{"num_hidden_layers": 8, "hidden_size": 256, "num_attention_heads": 8, "num_key_value_heads": 8, "head_dim": 64, "intermediate_size": 1024, "vocab_size": 2048, "hidden_act": "gelu", "norm": "layernorm", "norm_place": "pre", "norm_eps": 1e-06, "positions": "rope", "rope_theta": 10000.0, "rope_fraction": 0.25, "qk_norm": false, "attn_scale": 0.125, "bias": "all", "tie_word_embeddings": false, "parallel_block": true, "init": "normal", "init_std_qkv": 0.0302, "init_std_o": 0.0, "init_std_up": 0.0302, "init_std_down": 0.0, "optimizer": "muon_variant", "learning_rate": 0.00842, "lr_mult_up": 0.867, "lr_mult_down": 2.0, "beta1": 0.95, "lr_head": 0.00605, "max_grad_norm": 0.5, "warmup_steps": 200, "schedule": "wsd", "decay_fraction": 0.566, "decay_shape": "linear", "final_lr_fraction": 0.0, "batch_tokens": 16384, "max_seq_len": 2048, "doc_mask": false, "train_tokens": 166900000, "max_steps": 10187, "dataset": "wikipedia_en"}
MLP neurons of a small language model. Each row is named by its layer, matrix (up: input weights) and neuron, and shows model dimensions 48-111. Each number is 50 + 12 x the weight over its row's rms, rounded and kept within 0 to 99.
After each neuron's rows, "fires in" lists the words (lower case) most often at its 100 highest values on Wikipedia text that the model never trained on; "fires on" lists the tokens most often at its 100 highest values on Wikipedia text that the model never trained on.

L2.up139:34 63 55 62 73 41 35 41 42 38 39 42 39 46 57 50 67 59 63 71 38 43 53 48 61 46 46 38 44 23 69 61 30 54 32 40 47 37 67 46 63 61 46 58 65 50 52 38 38 53 30 30 47 46 54 60 44 74 54 63 21 36 55 58
fires in: "japanese", "company", "china", "reiterer", "japan"
fires on: " Japan", " company", " gen", "iter", "ina", "apan"

L2.up613:71 56 58 71 68 44 47 48 39 59 76 41 41 44 61 57 44 55 58 37 43 55 47 29 68 53 47 41 60 43 47 62 45 65 56 28 67 40 33 44 27 37 34 46 49 27 63 38 47 65 58 38 62 34 42 30 31 65 53 43 46 58 50 75
fires in: "when", "while", "time", "where"
fires on: " when", " while", " time", "ile", " where", "hen"

L2.up683:38 51 62 22 47 36 49 65 49 46 55 55 46 39 62 23 37 43 66 40 47 30 67 63 63 51 42 41 52 49 58 40 47 62 63 51 41 39 42 41 50 42 47 63 61 42 59 63 51 35 67 38 76 61 33 52 43 33 39 47 57 57 27 55
fires in: "who", "he", "and", "so"
fires on: " who", " so", " he", " and", "if"

L2.up451:50 52 46 43 60 52 38 42 46 61 43 47 60 34 47 47 57 61 58 17 35 47 51 55 41 41 44 56 48 62 55 48 49 76 52 49 75 51 33 45 42 58 38 55 41 46 51 31 32 70 58 57 38 70 61 65 36 52 65 47 69 50 66 50
fires in: "age", "gold", "length", "life", "win"
fires on: " Gold", " age", "ength", " win", " life"

L2.up978:52 73 45 62 37 49 54 49 43 49 43 48 48 86 56 57 46 63 63 46 44 38 47 71 48 28 37 55 34 61 63 55 51 56 59 60 46 56 45 56 63 42 66 63 39 50 43 60 37 47 44 42 59 59 59 32 50 56 47 63 68 45 56 40
fires in: "place", "held", "land", "diseases", "disease"
fires on: " place", " dis", " held", " land", "il", " found"

L2.up439:23 46 48 54 48 46 28 58 44 49 41 63 50 54 74 50 70 56 49 68 58 47 60 59 46 44 39 28 51 48 57 65 46 60 38 35 51 65 62 31 57 35 53 53 63 67 22 39 66 41 65 53 34 40 41 46 63 62 57 48 35 38 41 45
fires in: "it", "there", "items"
fires on: " it", " there"

L2.up716:69 40 35 59 57 51 68 50 52 56 55 46 53 61 55 47 39 61 74 61 41 41 38 41 68 39 50 60 27 55 32 45 34 55 57 68 28 53 48 59 60 55 62 55 56 58 56 65 53 50 57 43 51 44 51 42 37 36 68 27 47 51 65 50
fires in: "out", "reed", "outside", "winter", "raed"
fires on: " out", "ed", "ter", " Hol", "ether"

L2.up829:47 56 51 50 71 27 34 53 52 43 50 60 61 34 53 46 64 43 68 53 67 47 70 49 62 45 52 49 50 33 77 59 44 52 66 49 25 49 58 31 62 50 47 41 47 36 50 43 37 68 36 56 54 52 56 53 49 51 56 50 52 36 36 52
fires in: "was", "other", "also", "spouse", "population"
fires on: " was", "ther", " also", "ouse", "ulation"